{"head_dim": 64, "intermediate_size": 1792, "positions": "learned", "attn_scale": 0.125, "init_std_o": 0.0187, "init_std_up": 0.0187, "init_std_down": 0.0187, "batch_tokens": [65536, 131072, 196608], "dataset": "wikipedia_en"}
MLP neurons of a small language model. Each row is named by its layer, matrix (up: input weights) and neuron, and shows model dimensions 16-111. Each number is 500 + 50 x the weight over its row's rms, rounded and kept within 0 to 999. Numbers have three digits each.
After each neuron's rows, "fires on" lists the tokens most often at its 100 highest values on Wikipedia text that the model never trained on.

L2.up1046:503477539559433377526565461488437470413515469476554502452513488482494504477477482615481546535552486372588485486534505530505451540515449517496458496499460527462491500397515459580564497476454515530508563464398500529513507494479554584427602395500434492505461494501536481522584513486535587579
fires on: "'", " World", " when", " from", " a"

L2.up273:465487562451497515562541411457579527499585518564501453491532479439436505536475531424451506543431497420469513512445445502528491520510513380467512489433578549538556444488612457536582510536445503532579487456476521470464454571486478493507443459498567496534481448517565512444498540416600446488
fires on: "-", "===", "\"", "====", "."

L5.up1317:430428535481433451473541453509427468529510538463494514535499458541425467524542397495493510544512426463530561549592411433410517612392591443588510534468434496509485441458550558521520547525530495452459566565440554474541532505412544571611555459511481494524398406490495497435455513497504460530
fires on: ",", " and"

L3.up174:418478624476493570474435575580580452517514462499397424429469512432514399505537463429452583478504473485494568572520467552565464486509502446415486553505476569493495441521521549510443454566506409560521541492546500492404497464437495518563611591506493542533454562447504515564435542522516552484
fires on: ",", "),"

L5.up1171:519542494474472538356488476556463425493474559495556502577443454496497548575389518658479585490532527473521508621456549516419565491514536602424554489494519569484531546564456489429610455505525449531509508564615558604468530540513485463506498487435518475502510482513499564467504411454439518500
fires on: " of", " and", ",", " for", " in", " was"

L5.up469:590384486524558520500506453582455489450524512530488500425487542422589455515440475456507533534428464490476571462504597446509476489616546599607498502472534493453501495525496449510486530558455540413487484503486444511471466509518453477586563490493547495494518445564484517450490587462428567529
fires on: "1", "2", " ", ".", " List"

L2.up458:405544532482518442496509483457496475470510528445508426518423454379464496560522430486480480491578472439569456541417505548541466496488518431503644504440505504527475536482580481482597458505546473483490440507566593439483490489355519536570476529545558577551519383519451428503466475497507555534
fires on: "\"", " then"

L3.up95:501478483505589418478504575575568546412486491545594526471506523523546505596512520423486515561457578481491519502535515460516487651498493543515417496422509451437523440514498445483561522486545490516493475591495506576502498447517576506532545492539525450435510486544426512473474592535523522420
fires on: " |", " ", " —", "2"

L2.up164:530542447482515564528552452427625533402463516510539416487448519477485500541406531481437570523345541491593511540623471440479405594457602512532448612532487525394420514512508503475485451453504437523492468448435543462519504476421557441482518514529461444488576487504458390501532468510471549467
fires on: " |", " "

L2.up470:414473474498484505556465471550442444454549475525408575487516461506544508466503512509432509521446551494538519469514453493604563543527466541553472460561581533494425475515449485473509566422500488400474522576453534526553459416538403439499510512504461491521388481548469515558579561497500523463
fires on: "8", "0", "9"

L5.up246:458482469438494552534451468524464509600472607392481482483590445491432484474574473574388524533520500411496477343399537458472459525580465503519559459458464561408473483449513470485572470543507484438500481516501517416468501417517551480492449489560518437546481508511535547615522518605485538449
fires on: " the", " of", " to", " ===", " and", " for"

L2.up32:352541503513591502619509477460448460450434490406530423467468528428481516482454453536454502480537493451512508452473449562515431424503437543504529471472533528483421429507502591418538519449529605497468522454507495556459572470548548512603468604534498558430539402576512437442560413508547420486
fires on: " for", "\"", " number", " among", " appearance"

L3.up662:503460526505505496443541511501474460473484481476602561538452470467469550519482539580526450522476472494565474500530574564553497529543648502430559487513442459533480517608503585502517444450551542476494512569561570447433565585555554507428442560532483509477497454537482469449515552597536507502
fires on: " and", ",", " these", " this", " has", " These"

L5.up1656:552463453566485594542444602518496445559494483539521444453569477419484520463493452534428457548540514488455497427355531483476436507497443580551485463512493564423483577449500444569537494498486547451450479496435546529496520489531492559558474450566473410455524535525474540431485418530549449493
fires on: ",", " and", " ", " to", " (", " in"

L2.up542:492484556556457485504421527478454505489453459529484492450478559431623456455487550556559431516456612480486508493434509367507449530566508477520554485612490597414543477479549527451406538466520461461524454577517466532540418526543403575397479547489478442510559469500546397484455523444508350478
fires on: " as", " into", " by", " on", " to", " "

L3.up338:441463474473579600493565576457542554537465501465481467422471515538575487437422482525537536498467393495505452381503533525580504621479504621546488525563551579464489458488532570446436478520492450495457509596490533571499422491477537555457532462380522499510571512486527537476480570524544434472
fires on: " |", " on", " by", " in", " —", " to"

L3.up1446:390525457517492492425491484481540528577581501499415467466452475428535459446510535583436531490484496503532441538349491507618466487493534575577469494539462627490521468433558519521506502382474524467458576535358521560468429468537460405476511474521417508573539562540430454584514525621515383433
fires on: "5", "8", "6", "7", "4", "9"

L2.up899:450515554445535493593574561516470469537502473410462449566514523431421462451520525479533506501499503477503527568494534512476458555554514475603539477509560454497509429486570466445542530455414545467474527493509568521479555490506511535479448486440502585532493491414538465485470372496463548513
fires on: " |", "\"", "ran"

L5.up1235:430498538442481390327472512497503477533552495445489487448521537473477569506521459489500489480545447527457456539562513481549547502533514486525605581543484511433495426528464629451462428519606449456523575464505495450420400522534538538643583487467449530543453519476512519466447555383500422433
fires on: ",", ")", "4"

L3.up407:504494570472440439432489485524385568489508451471610409516477530455546495469540479490419434532540490439517491531459524494453521498382526438602521489515482528528493536496537506517611409513531427561494455623559547462485472471495541411588512510493512559492456391492561515403467480509462580485
fires on: " |", "\"", "$", "0", "."

L5.up1236:571479539442494496423492503422396611521545602427486538435510528486542441550430574477543507458442497526540470471558583438478423505481520479453522549485519558553640439485525549461545419516508507435473492563492476554466466478465468513456451540452561452483476536499444421463546609466558500504
fires on: " to", " |", " By", " by", " finished", ":"